config = dict(
    hidden_size=768,
    norm='layernorm',
    norm_eps=1e-06,
    qk_norm=False,
    attn_scale=0.0884,
    parallel_block=True,
    init_std_down=0.0,
    lr_mult_qkv=0.7,
    beta2=0.98,
    lr_head=0.00372,
    doc_mask=True,
    max_steps=8065,
    dataset='wikipedia_en',
)
MLP neurons of a small language model. Each row is named by its layer, matrix (up: input weights) and neuron, and shows model dimensions 560-751. Each number is 128 + 32 x the weight over its row's rms, rounded and kept within 0 to 255. Numbers have three digits each.
A block is one neuron, or neurons of one layer that tend to fire together. After each block is what it responds to, as a language model described it from the Wikipedia text at the highest values.

L3.up899:156189136122158228142141125115105126156185132088146106162139134121078127151116111135147092116120154172139125145100117135156141135150103141125161116138130098163125121128043124129088126147149096162107077126090163123191138128112091064141216067145033122097117177131123154136123140182125170140123148101100115092114127146051071118153130136075105137090137106136173111129141121201145167157105097075167111148113117187137061146111092155097111136144110082080202077118133071128137125151168125177074111138118112129117064147125116084136125128189057120139169045150075146139097111127129098087
L3.up1353:100069115120162140158122118103123144207171124128108105091115116106157109187187131119167146176105145138113111145127104149087120094142117137134142122169143122119119134097116161103101077117120155208118133122087123141177105093173130170129121079093089091153119132151090132146076119149076138131134173134051150165174110165068072120207156144137084174110104065133101117158113110184112164146123070144160145108132089100161108144090105170149149131155115120169127068123139136123149139148156152109092060131148092166140154148139153149131088151094127140120088070104067144113073165078167128132
L3.up2430:097164093132112241156138092106158161136135144137111096148123070117065119186165090097106145148141164136123142099111067155191146125173101090167147144144112149110126104086093148117119076154144173140105106131119208146151099099118115085115184093127098129074152142084062123115139106123115142123113169086122142157152121134108093124153124187141143116088106096107107112167171062166068169161182090127158128089149071166120151093126088154169150122179075098153085090138138177142141174172144125139103087149122105102120074148133126136105150154145120067136170095111100124123057132113125085124
L3.up3017:094141095105143192150139100098137103155120172133109096133064070107090132160131089114132162179176200101147106148152079092126111101157083128187147130124134105125089115079130219109142157136125176164124128119102135119188118096168147125107158093139099116100167157025062099129109156162097112156133142140150109148158115153099134130133156137138168131153145114171138104185162088152109131158214112130135137126103107145115095067118100179179162168164109126134178129097129101108160121097191094138083068146131122076120084145130125092121111159140112164129113081088113202085069136145147112085
First token or word piece of a person's surname or organization name opening a clause, usually after a comma or paragraph break in biographies, e.g. Miller, Rodríguez, Ko(foed).

L5.up1109:146121105140079171146165122083099165128124106170073151086128093109137123204183117170084149128067084151099179095036114131131152094146169124149134141123097161111067151125185142126162097110134116163105176075152084113124099116173093134139179157102114156087131152095073115055067131136111131194146153140135116110181145134100104147147081135142179107076101078160130114123128134137185180122148117149104094131169159175142172129120144135189164125148110073153085168128120112126159177127144070104146147113140144114145153121133206100127165124130103132133152141116115110132129159120102140114
L5.up1528:148151144185126155138161174146146151154088088091145136039129132118134149139149067150158137133154078093102136089056148111142182062130142142107126136124092140135083137083111111115213109113201080141116157092084090114084111132153112154177171191102102112082099149119054091085145158123137073156126157077102145104127117139113140126140087133130147061124166145158170079156142135154152150116185093114074113136166142169149114145123071136154137131133161119063085196125127183093091145093119069186127173126167113086116122131086117118167088082136093131165125107172115070098178138151114136123
L5.up2457:111143131119146188111167108111108136126069061148082106076138102105068098181107084142134086097138111154173093110116139137126161117164125149131149201128105139148069127050082144085163121116132088176116149144105137082110135080095100145109170127134096157075108160110087153141074084171091155163133109121152171118110073144093115128150074103132117154065127084141159131136195123106149159119184087157110114125129164206086148117126127127139093202100170081099126122110092137087134123098118111136120146117072180118119183138055149137077077123102163089157080164120112127138131124130151194084
L5.up3038:095148108144193148164144133145088124171121089106119146024149165063107150110116077127190113073138089052114135111099132119153134118143162132172147174112142147093086148084113125064183092137167107102101107111123094103136149141136093149125166215137065179093117201100120089097093129157104125225084142143117132124136097153143127152124141086088126176148145098119162081105213129174133179127129136099082127142118178133094076156104138109150148098106122075062121129126130115098105157096113080134135160131155135124142155083115061125132093168173127098172088134118130096135089106134191186093
Tokens right before a creative work's title is named, such as album, series, documentary, dissertation, opening quotes, commas, dashes or table pipes.

L5.up556:138167139113108154148134125163149163138157120176146104140181079144134114093106157098168120101150087139109047127085117112173091099173147140136126130137134110129160064144100133181104087133147064083107088130150134127135165130136141133135106183172134095109134136097123157098103128105155102110186099139175095067101113101163061164130081115145127117172205115144166154132176096180151148135141135106183119138125113135183098183106107118137062133163141133164115124065161092087152122125121102139102099076122100129121094182155103144158140123170041156167110164170103104100120108147121078054
L5.up1258:125179116090165147133100147191111137149160080138185139077162118146125162106054141146154136089083120093144122135050105146184121158152156124161122169158202104142168110126097105143136113139092102127088146107105091072137147212132117175143132141153154146147130145115124169088185103135158093127166086144110144103078090101151097118154100123108111136161132121169176142145119068124143132159093102083069133165143183121145159158081140155091132107152199114117112114137158142104108136148069139087129115088153116144132097160141170130134105095124075163126100143136111074124094122127093109093
L5.up2006:127123101102145174128154127151159148145130151073093117147097157159076143169092191066160137163145153148072089187158139125111101128134156083134141188076095141090079082156092109114088098133142069203080120110100155143120175088137103127166118161110141159126098129103091151111074117159136097170178099114146120113089018119129089144160122100101121105131173163126138126140099120145074118182125140122146154105059193146159128129117097107148172141182141116139115148099107147189142113136140125148162081106131084102168104103084085194167137105153176142131116144180036135092079109137136111116
L5.up2500:102159206112134135153150151110118161206096101107117126073112092135141148196092105139110153120126117105112122161142130154131187117139172177102095154142043138094095176147156115145162130156094080154098129138095106140122074176097121178150107108052078156122150146105140186128143114127149132059142064150110115120151102093155061094139187118118179147135141144147104136111126110176118170095115178114116140140127140128162127157101111120192111152184065053128105127126110095098119108141139075173140127107192101128178138104143151115089130081118141063162109151139119086117038087139136162150
Final token of a noun phrase's head noun, often its last word-piece or plural s, as in bucket, montages, button, crew.

L3.up38:104181111142114184124127121132110087133156145094078138111168096142127113147066115113128186102071132175140144105121135106139117127140066174109132174141116111137114132112082089121156086144106129100148107097121143123132155169119092117114132100215092141138166211083080159118075179115136038068159093130099163063107077100133095100134153159181155110113147136135140174154103153148130144093090142116132143139123174127102090146063105160189134141184139097149113099144129106164147115126136118132123097119103158147208094099121111154150115097188152156188174128125114081175069155187102151168
L3.up1405:136150106147094136148101134166115158177099171152139155079083127146107183139133103125102169093139130106129049125163155119150128147167080143130160177106133071088142147135099213162138105101084151143068141120077125138168096148184129049118160108161132132104163173128120165105062105131095121181093125100103134138160106120118077183123111129157157091126148112125142130123149068198145134207193100118143170154128128121132115106131167153132142166182120114156152122111121103120141137167178146153134080150113089099155084167102092157100112091190148107153128084128084191121133152168229169125
L3.up1679:095167097166133111100147085114168094115186104112105177123128107060082196189073093142133164131089142184145145078151121112147112156124083179145122128129155148114113062113115143172176125103106158147064116162152109091140087137167060138131174049172127158144146099126061131142122124106123124139143171142066155148163091136140108136123137118128104080135170133144148104193117114173130114169123126091153134183118118165054108151082156149138147119185137171099086118118154127105139099108076082094067105146182077142131047110154105097132105140150102122144139085116115079137115150169197166125
L3.up2697:150160120161115161118140114110131121117151197141134153127137164132140112152142072135156125091091109151118094162148160146139134129108146106126121129124113147118071170091156172186103124098120156101134170125111102125091148137184141088127161170144136135111144173124127139107083116137127148102167128075137069161089142130157104075165114121070088138173091112168079138143134083162090143128137058115135134140130176200114142088163107222156135094197099062153160126116192109145111102110096131127153095150158137123148108109117135188114115085156140106141095096129130102118162119184175120120
Last digit groups of comma-separated figures (15,564; 96,294; 158,404) and the word right after an amount or year, such as million, of, as.

L2.up2352:107124115092108201167150124103104124139147138091146150105120150131122132159083187107151139150146184126103109177101133083109144160144131129162139146118112117100073163084148137087136096134109135204165145168097061145133129157083111113099153098122061134114119149097050153115094106129079121147042133120155121071122078107116155102185134156101146104132096136159087149131175137143138158181107102162140128121081135201105107089104134151161187140160093080134142172101144119161158119121115201171156089141114107103154135126134136152106157033145075064129110157125160115118111125135119149145
Number tokens giving a measured or counted quantity in factual text and tables, such as 42%, 1,290 killed, 575 km2, 0.12 nM.

L3.up844:128153172104204160155129125156128060170136124165137090133183104146131111101049138132083143101104147119130163147058088084120113066135120149095167137128101114118112129084133160138182144162103173116145124131163109117149144112150121136082092098144056145102147091112141113210129126090097125123149142088102088129158143129090155226108127174133118150144121146131088174148143119092133116122182099141100137154185174128129076140125155119187173116167107143128110132085130099097147069123078133137185072093107137080129125121173155101116074169142137158165148180152134135106095154096112181096
L3.up1079:120184142144170159134181090114160051177126106093113147144160079135076126168059124099122125143163125126116142123155037123080109052120130099157085129140118115197135140116068144093107129144178122202127168127155178106136087163110117091149147097142101145149170114144114164144117075135148101141146101141157131115095064103061114092164150160165152106136129089160155086136115056184154182183176141160160202146117086122119038182145149171108097174130124094123137147147111113136111108125104149140159097101153116131109084137158182119179144146174141091113143094100141149075081106073100107115
L3.up1401:118200134149182150115158117106144053142111080132110147143175109133072087123072127144118131143159148094128125087135077112095107052130126100127134112125105090172117158150078141072088119157204108180136152121173209122114116159151096094175162129164099115141159124134085138123152104135122132140127124144139139126120120097057116109130127157159181103128157139153129071153107097198128227182156151156132204133108084146099091165117156135127109194132126112079134138157146136129100124102111148115157068116157105156095075137142177106143138159124151091108119097116123123124086113082113115135
L3.up2202:109179090131138133111143103112159129176200108134120103129088100081140065170075103072143125156143111094128105103148067140143162129137127139131107151157144124124156141144125233083081091113154122117147122105143158131178121152130145081102103130148154140069204161108080135146086090098099117126113128088123131138169149126111058150111150168147174152151145166143170086190146136182075119138117113173137145168150156132127101129144156170132084163197153104114166174092175127080133112172126083140150044163138148128105076140052128063143133152090093157097167120141072117088026134151163119103
Blank-line newlines and final periods that close a Wikipedia paragraph before a heading or new paragraph, plus rank titles before names, such as Prince, Sir, Lieutenant.

L3.up991:126154135070085110117116157150179166112132104078147157088130136141119114124131094124182151097130133100104048123093158146201174136108111186151111164165185098068209108135105111155175189168107156138103108144084080141125154148093100135083113120107129182147114134105151096092122096136184140124122143144086128115121150138154129113144129127134148080161196184156151132115161183091097128152145157158124094138086095133157153169107092176221107124173126123128063131119111202076090104210080116158092070093139128146202122062134133144160137103106144142122134110122089105161086133128127137130
L3.up1127:117097114170087173149120131133109095142139103108100113094120091139087198192138101142116122132147124124069127079120141116105128125130139083094141180166166128070139112154120162126195122116087095183147154167097086149129156110126127118064164134137069192102089147118085132143117124100129114089112108116093168120151077120161145133119165143132147164174079125141116135176177113099142112169146173137173150150137128167144127146050166152107080096134181141096167127105185121117193077164146113147152059069154155115129110118106137174125168106213119118169199121089140132143105109121152133123
L3.up2139:162157123173150100111089100089147083142139201107164179083144102076146115105100070128135157119115122166145132115129113138114149125127086149107161212116143127141176115116120136102121094145122115134063057178124147053219117121091118090086178135150134171119107131102094153146116131114119118093168121124100176155144113116114143120083102123175110168157145112100180124136149103146114155201129132099123116198116111124052079143141064154207107110228138149141158139079141121139099158084147107117127113082145080099152090192172144146157114105125032161116147176132169145099120114183098110118
L3.up2616:113122130153090190159104164138157116160130200133115141111174126147109154175104112148119164176129109160139060183107099175185111114102151155127172133203156116126067128109120098071114117137101160197130142101096126154158119132161087108138144115096165164172112128116130149123057131107148118077124087094063153138111150168136091105149151149102151143108147128145146093177153125153108149168111128125144101147073123130162114113117064111116091149169138147143123135125114117119133146147114108124157069120088132103154146124120115161150155135121049127123148108157147156119085125134187141139
The word "of" after a percentage or quantity word (51% of, some of, many of, all of), plus scattered tokens after numbers, units, and size words.

L2.up2900:072048134133109096178143153148105123187123138092114121178100076129160159196120119114166102107154146126128101119137146113129140111153129128158120176199136146163171139167105156163131090119135141157163134157137147100121130114146129125104130130181136148145138116094100140063099102119178127139161154129155140168147114177157096112124150090095149137098173109172150101131142157122138139217170129134178102142144181107146167147160107165152149217111079125112166121138183126098184151115142107168113076077120132128128118122170106118122121112120111113136141156212136125073077180089102164100
Plural suffixes (-s, -es, -ities) closing a noun, as in classifications, switches, repairs; also heading-closing == after plural-ish section titles.

L2.up737:124120086126149141166141130147117060104078139134122129140137077081182096087085104179179146137131151160104122105126135109182197124093115180126121181189043173113113104122173155105167093131139084108124138148157142078166140117130086149151087087137132143113115168114147111123093084132168131133133151096136099131139067162121147143128129133139177115175152171107128101118114116200136145129115151081092189168127130144103114161128129158132116132111112122079173123115094116091182111128120071084149145143143105131130149083139170111202162156193085116140127161108105112127145056096130124087
Words inside descriptions of the appearance or layout of birds, shells, plants and buildings (barred, narrow, surmounted by), plus of in front of, most of, side of.

L5.up443:140125050137075119140151067112066138116147133114100113149176140120191178148110116079089147105164113136047107097138124135127104150153114136143104179172154124142096165095189135123118073118125158126080146151110112080102130082137081060145119177070173103156172121105118086081129100136132065125127190098140105186123058130165139143175150116130156147106143079169091142198118154119137140164166124134082157120121086121092118164138130100142116171193118124178100164099174147154137112170091124132065066126073037157156087173111170090162139135157103103116129085100164062131142112093148130147
L5.up574:138133183109142126152152138150114114105136160087138155069215106140147113103092071115129116123166153141086083094094092140132117133087039154083208121143117137096116106078138137083100052108168159125086107170074148162154067120137041103193160161178079111098121139110119086119126109191161087112123159109123126122111129113155103171145184143087176149096109155134062127133121137093085167133136147136126192113059102129114143159099095075174123219154116192130079134139137135140123096138095108112141081114152108150124096083112123097186191155146108107142095154139183117156115156147144161141
L5.up2518:157145138183131129166115153131124130117127119087138136151113102122138171193122072107164137088095121138091067135142176106136177118146084175119138166110118106151108116127131146139070166173096135103122125163146120153139162102147100149161126112177161117129170118120130131177108177110086119149095083089034067163166127149097103140145166084140074116191134128151119126164079185138163119159094117104127174151063206114118101136092103156154099142133128150113179173127121120158172148159071131111090125104055152116152038095137132134127107073108040103176137145105085136090105107127131115117
L5.up2539:081136127108131160138166121163110128102097192149097127104157154117141164193131127162098136137127119150162174050136098118099149128085059169140102187153117154180096157073102110119161056142130109162117170180060115141172169102099122087129115166131123109108108155105123088089085156188160090120113114142135132154186090153114132199125167199156185119150138141141141087155103163106147132167114129131070102142098101167162085104071167159171127171096105122162143134122154076124184139153063153131142116087185113119129139155134160113182131103118079163198170088152141173177137154158075188136
Numeric values in tables, lists and coordinates, such as climate figures 87 and 89, list indices like 14 or 5, and stats like 8.4; weaker scattered firing on mid-sentence words like and, his, an.

L5.up851:125133120098185150119145099126129129129120100112124129080133082093135117169114088036143155139131147087117090161130136134179145148115162135158122172187153142149142114148113113144167127113079100133096133161108125103157118134090110094097134174137160145096166140117149144134085168146112118107161131074132152152095072146089059114163161122112147154167113168143141125140124140141186141171101170162131215110130156097128145140135161168171154201140153148152137155148146120065155171145109135138094095086137121133136151127124135093137187113140037088148118102103110103087112128147102135147
L5.up1207:137135125125211163127094152123139140152119140135145168097092125073219195134140057108132172076124123130060112172106078077200200108147105143085102147073133099108155153114135148186167080104106151149082162164139167116085118115067169152114090111160112128083159114114091104092092164106116119137124157106152112128128105084153085068127124200165174127150121158129147138147111091094152116147177077140160179132075114088121164153083101140132150222190138070140132109152085119106107108133157123125097116102107155069158098150129127127173086143099165119133134061192167116141082145089121128118
L5.up2404:176100099112107106152196138132064170178105112151127129118141133128046162123085134070168169073093108132141159187081100129147148133159221166154133148127149177151135123118162108123135193088071137211120214106186159116122145130113089152135138174106104142139173136108124132154167120076070121154138159124091110100151057106148126187148102127163122097148101138115137165187097130100170177190113152080128194117111149094130121147114135158102170118147112105097116166111136134107159080176104111085138149118104128114140080167156139129150086113127140135139125136148147124080162074180170145139
L5.up2965:136112045087118132143101125117100123154144070183194106084127161084090157169071101084135155098095144131100085017163080132151155123161162147121138193088095092107174165096184062195192153078137117143092132120081082108172090097086113113129160091116122126100135142098057096090096137084086138131128142108132111140151107155155134124161127114205142134157236115148177161175176115175138132169147166072138173140090131150107140124149109110176091147172156078221093124157163138146170100153133092147117148132157093153134113123119100144143180127116157115106100132117154131119141145152179102140
Tokens right after a number or inside one, where a unit or time noun comes next, e.g. lbf, nM, percent, decimal digits, nine (years).

L2.up279:137105072205098155180213163157118139148131171179134170106111105139165160162074143118085147125052097126065163184125128133132135086059134191125115129125091172093135157099112098170139132100133133135124148114151111133126140159170148144126136075110124132152146174051134147143088093074126088196115122157137074133151156156134100110071171152193129043137118101137097128132146121157114128139109122119156130142128143148133112145113116117154127100126137152131120158135103145148119094176123127174139073154158107107140063114153157103165091147091179133174142096154161164098125142134145132181
Last token of surnames and place names, often a word-piece ending, in lists, tables and bios, e.g. Del-linger, McKin-non, Dal-worth.

L3.up770:074145148094140125112090144117103100125125134131079130109131109117166165209154121132085165086070133093142077100041148091173136136133062166127126147113109117110078106136164140103161083178109105139064143119069127147079142189191041152113137142156111104118157104120089163125120135110077124143102190097097117135104095118124119130125102104156104140140119058154187086127186138187129093107155165164091156131108104148152115119093118105129149124182102119091154139114105178101077114151110110137173110163117111132160127114078154151152125173129171119136108148178109114092079165089109131130
L3.up1047:124134127095105120132206122095128111169139158137103113097085123093098120176141116140137122088076082169143153099021161085151164100103122131115110104067104198138107125143126092100093099168122098159114153168106183149100091184101154088102162142146070114095251171080092096125121118122125129175124121130123153141105095156111138135156070127147203104088094085131173154098105120110090143128117112141058141160113136133147133134154131153157154152089145096098093103164168137110095161142169124135112212126120142117165121122062151113133126136115123075136111126176103121182128122150106153158
L3.up1437:149145070133190112199125141107094100194179140134104151123137161182118091116137154156166121123102133123141187097120128106153107121121139091194134136140121123070141107080144143069076125133129114118127129097083185108123089150157098143164166111130118138148158202078089077121079103091143155109172115143172158085133058083154103134151138138107154096137156104171099154138171096114122147118142074136159154101118138152144159166116132153147130089143126113094128099152095211106120058205123194107128158157100115082101145142103165159072151125129156107102111112172056114126124152144085195133
L3.up2744:112147163084195201126168158158178162163047121094081156156106098085155136175117093116120178140067159153154128075113104121141122098117160120120136195126132108089144137125117199100159132138171054134080113190118142099137125103111078122072144124114093180122086096095131149119090038129166146138094160125124108147152111165126132154125139125157144189162115122140152166130102117105083149109175135142165102103095106141136133154206089155133162074154121121076093127123123131118143101168089123109105106109170108116152132143163158133084149147129207082177137123111137106107111081120133090127
Nouns right after a possessive (his, her, their, 's) in biographies and histories, such as tenure, work, career, first, wife.

L2.up513:114149085097128113148127143104161140106114114133127106079090145148093110091061178095101141119132103093090145115147156101093165151076086178146090184119152149079125120161130124120135069138128121089150150174162102121097140161111134151130190084096071214107126171085094147030136139167112071114065139115149117060158106123156144125128119178140157064159150115138162151151157120113103156146148098095154158134120220128099105134054132156159072120127143142101112097106202180152109126078151108089102124132136152155158142108062117138107121124118079065135142118105126160080094149132097173125
Tokens that close a parenthetical, such as ")", ")," or ")" in "(MDT)", plus the "and" or "is" directly after one.

L5.up167:098117095149068144137143114169178101166080085103076178130140099155160087113143134077153101142147076131088190129146148129141100128108089106152156150156083197140083138130094094084130102125137105193149123096079119126119134143096110120182084131118129171138111132099103091197090138103113131082129187116140098191173154171080136104109151134149138160130117143185063087176161124167142064131149119138073201112156116153091086135137069118152120130150125115189124122084170135145161137107097158168105123147052125097146094116149091151137120142169154140125151094121152112116074116092129212152
L5.up231:118118098114153123174109072201115077161143107105168097149095105148109129084121135119112106112135141170179094138121149124124112145100131181164100083101087153094156142128070159087144118109152121166099153164150175160147093130115143154089062184120155110065113136091091150114140110119139143058121086093155104110120149127092152108106135145149150115079073079190087091095171157074143171190116116153089120107141156126189150173119125059138091136147137049114095087115166142126107153116099149144105136160169133102146160124070128161128091137086183073125119144177114140073148125127167141194
L5.up983:142119137120085136117138160165075148102124115111107163146118117131132203106125156099146131133081140118095125149120119098109125128050110093156115123121113127154068178134112136141175094138136142199150141115124103133100145141099111146182073128147156156147143127138101127092132040124142097117115150120163131109178153149057122136128194099151123156129152110146112087156165106111121116176079146095129116091118139116172136128105018148091086099144065166130188086117134102169155138086105136163146095104073173138171049106118099140145103119124138090153127097149170136181135077051125215097
L5.up1931:098139100192112154158188079125149053148095114152001211143184101107102096183155125170126102100138127131114124102161102122095147128134121168118116127112088172047133118098159126175125151180092125145168150128124098108110081120156126132175098137102152145126106134106065135161122145075120121095094135153140133174137087139104120112055216156095137104126159070191134152139098149117142145155153108144188153125117075117121099142124089093149092128111132147167100090114159091110159137146119124123116079118102071101175082093098202069117177170123169044160139111149181116179133160073144169158
The last token of the article's main subject when it is mentioned again, often as a sentence subject after a heading, as in Shue, Devine, Lyman, or "The club".

L5.up791:142184134071125213137173101117067062120140078152183115098180127099089106171056139159194128054109122149188151150096084132161186125136126141143133126184130121109096096103168194116129090148167125112083165116120077109151136097138127163159145099157106131118135152133122101121096100088148096157104188141157100062123102166105117125077116142146148186107090114164101160129133137084131173167213089123104127126119133162156118170113121107119113095188118115146134143101102164129116152136152174126162113074152107098138166085154099146166069156164185158117125139123133102099141112138114172109
L5.up1651:087113113103104160144135145136078057155091060157118165064158090111069082138070148169189154063149122069158149123080138051143143139143122189186156107129100130160087147133164179130150100150147121077140189181145103147138110073109116122164139123140106098060155107124114193142127089107131080132117168142102110098060116169105137127051139119152092134084139155173120149132108124083120177129185148121068131138144127156094144111112114128110099109124102115074116140098110178152103128139106172136150096057113123120145130078140155144158067143107200162180177103139182107097138101127109159118
L5.up2144:102140159108136170163178127127172074150128139143101177072129121131095178165098123136218136097090107086137147144160130097171147165168119140120116120208160173101161125126182092104185122126152148166131125133070147145216091127115115137117136076108104175156085215126065139137148132092120077098096134121104105159162126075150097181144140229109162102089125133121097160175071116098107146097106172111133170171129213149111093169119112146165178122185080117150132116122141094096137153129076118128131096045126056117132166096123110108162170107142164161159108127150153152135109104107108166147
L5.up2898:071166113169124157165152145166137124144152140103128170142115131103090120104125168151179130092128166104166140117113139117107111088191132091165097097125134151143118106146142120122143111175159109192180170195113091118134077139114119146064176082106099153158140117108090132143135116171123103188083188142157092156132142183139102146108170152195058132159141123130137102158141109134138109113126164117106200151139159155074071166120062081123108155164096153110206147111158142130144041120089134140175061053097126043127106086126126162170092168181133138141158085149152128093074127094189156129
Separators and words just before a person's full name, mainly table pipes in sports, election and film tables, also colons, commas, "and", titles.

L2.up1927:097142104101173118136166084120099136085124115125159205080131195141080122133135098109157172109123124103111120120130099096150155108150139090133062145135158144139129089161103160119103086150129139154090104138119155095169142102162065093109129149146166128131214177110188145117155113168125139101100110083133096145092119130112083186102165093128131108224153144148120127151117108128168108158141122121131150163167122159117074141101103150094101146200130120116164109153150147127170136106159140099102152058100071129129091126087126128142129135159110127151130134217106130071084105129190146145
Titles, royal first names and the following "of" in noble or dynastic phrases, e.g. Prince Wilhelm, Duke of Parma, daughter of, House of.

L3.up26:144171146153158150154133164156146106131073137141044151092120081144152175152075147127166128094113169109116133111156140090137133154149139159136153129115128136096080161136132182117116124147147035182118089120141134124106183110149159143140157084095114132162133151156084170065144077090137042143112154179158124111162118141124153115121121147114124113126121124150149103100128107148127158181125154072123171131120115212149078105080150052118152097143156097137124132102147175075115102156110202128112155119150140157155144083138231113141083110061116163129131129087140161123152167161089074070
L3.up225:153141102141135238126141128100116099142045082096137122128095120166137149188161164103119130115176096130127066176138141165136238129076125126120128125158101204104103092136155162100127123152153127142147122132120112131055155158126150171117138098112119167121144195146092161075123132147163056105125131181094178041145056128132105095111156138153141136164115160085170123122108142122169152167125086175109159138128100161128110134122121176121185130082134095176162127131141144090167154170134159103102165150118114138150108130128072157082099146181079165175164112121115163111158119163033137158
L3.up421:142145127166175120078155145136112157128106096046137093143182146141156131130125161191191090124082147121110124110124170089081206108102141121156128107139123169131118090135150086102156128122150116117176125126135136164124118159113127124163083126129183166151143155150144085164143087172122126175151091118082119092172121086079190119062146181193152077131108103130063096189102147112169099137105139108179186136103151151136147191156061120136152067165131114133138121127164184102044131150130124170152033135155133102124137097135083111125075128165107101096157114096118126142103071151123153147
L3.up917:134143116103145142099130114121116107125055149090065133086124083153081131162123162143116137103162112084136095125171116108093166173147132125141105149075087114115083149136174137106112092131171145143146170116118128116110126123125152094110157080104142143120097198088122173156128098052117075130091126173159129092141082090164152112132138179131162058138102122156149121146099086165147130142216086096162171164107110155133112162084151160120144111120165050129158081126188154158078134127154212113119095183138111104124086098126130142105127128137083174129155126093141222168154175129111107120
Closing parentheses, quotes, semicolons, pipes or verbs that end a long parenthetical or list, such as ...Ray Cash), ...Tuscany), ...a Systematic Review".

L5.up864:130092051192170175118120134127149114166059089106192075090104112075139200150108131148115097011115088150090038126085195185092125129152160125122105127133072179131145135097136125109166096152105134124122125147169145134099044149086115105131125072153111167152165192112096151071143162110070098133104074141181142109125057153125113095151214105161056105177185135135150140123135159069113146136141209096128087067145129121066156158105166149094146043108098090141130162142127093111194114130137134140183146153151115167139206073164117158098133164164117115164141127149166155158150098165120116135
L5.up1358:062130115156081194141125106145165145234104155139161117086047109119084195123155150162154110149099143060100077113082116138151173120158116085145116158142122140211146144111170108094148178153120121126187077157142112092098148168101127156132114100102102159155183169072110120135092104136145083113122140157154101095126128194160137141132101199119133127121107145134133127190173169087155148136133161067122161121067099135075121160155114203126132133131054169115144128084124169103171076174151157102135114112123104109161189080195112149169143128108167139148164131116111114131125107104101120204
L5.up2653:112172110099177193151107099119148138147070131155161099118170115129099160151123118152098111119108120119072076097143154121151163132100051127151134125149117169116081023177115107158141115141129126120153161143206107092154124163121142159185207117147135137128154118104105081065164145196164120143120137079123111166120112179105085124124171151073141151182163152193082087164119158121110102137196124138071135166095153144141140100150065122128112084196122138170158130151129147108127148189154104124115064095080127029143202092140149099128153125171061174105166089118164184138149127138072180116
L5.up2955:106128112094077135180093141123125070176054095144135130086129084151113184150135131169130152083114131145111138099140140153163120145136122191152100127064104108182116129075131161101103157123126133151135176086077168143109102186101099122134137061159131161121166124096129121094123161120130153129109127120110135064088081146126077173168128130153125091109110094109116159141084116136116148113155114063139156114126173135094083165097110139161093053124215147117146130153175155132164148165093121144130107127090110147139123071152108113138142152078180140121135141109146138080144043127107107112
Commas, "and", semicolons or closing parentheses that end one item in a running list and lead into the next, e.g. "softball in 1949, lacrosse", "bartender, and farmhand".

L3.up964:162126078117135160154130124124102098179103155086097078182152144095154109140088120114193119131176090134137062197063094098171164054088134126134110172151107179147150113157128153129105095100093083141138158135140120044144161148124140124151079145065162124135118162127145146108111127154099118162118128135121136097103030170102134134132191108110153121153132157126151101143122092185140128143105123094099168112159155106056084158161138192133197184112138112137152121143144137109178071116183068156100130175142101132132151118153123165173103197194137159130059158128107132074101106165038125108
L3.up1012:157129104154172110192148063142075073200112164070108137044135106086154115139134136115159091114103178148100111111139119113151152084146042113108141170113073116151095119118134143183112074129115128125113115133163103160158159103131154104173104129122151049073152163094104157123104103111107120148104134197162125163198075111127086158103143175135119142146142143093154064159137074098086124195086101118099135171113175150126174153119121192168135160150147153180158185117125109185155078107181162108080115146113130136158149098155114157174109108123114158192138171138067171073118174143118205152
L3.up1029:153099116122168128117157136141129102154151152109098132108143063112148078104128125050181169132111150120128137143102103149134138104143137146138152180115053122147121119169090144062128086127162096145162150138131101073183164118143139116177095154096171152106206178112143160162129094127083108172123156130107152101118113190087095198134208138148136139148186150110143125139109065148135139206108143129098146165150163089105123116162146143128142167103141093111126175123128140118165128133152057165071089109130141103140136122153143119201101112172099121170114156116154108121167141070112073094
L3.up2263:140110052176116162145134067117138132165116167150107168133108071121118090226188110106136132132075141116061110140136122135124128133140163097114154137117105203157098086116156101119141040083070071096194093124113138112139162091104087112152060103112111063118206096085172211053084068105156106206142143134159129122145069120058085149113177187122145072088154152092121157082130141247138142162109083102150184178162115113154128125075152120145153136120145134137133157084114120117144085097147151103045081157124066125112128049154120093134168101151105101159129150120183142121066110133046139116
Color, pattern and shape words in physical descriptions of birds, butterflies, plants, heraldry and buildings, e.g. olive-green, barred, curved, rose windows, dots; weaker on scattered verbs like installed, extended.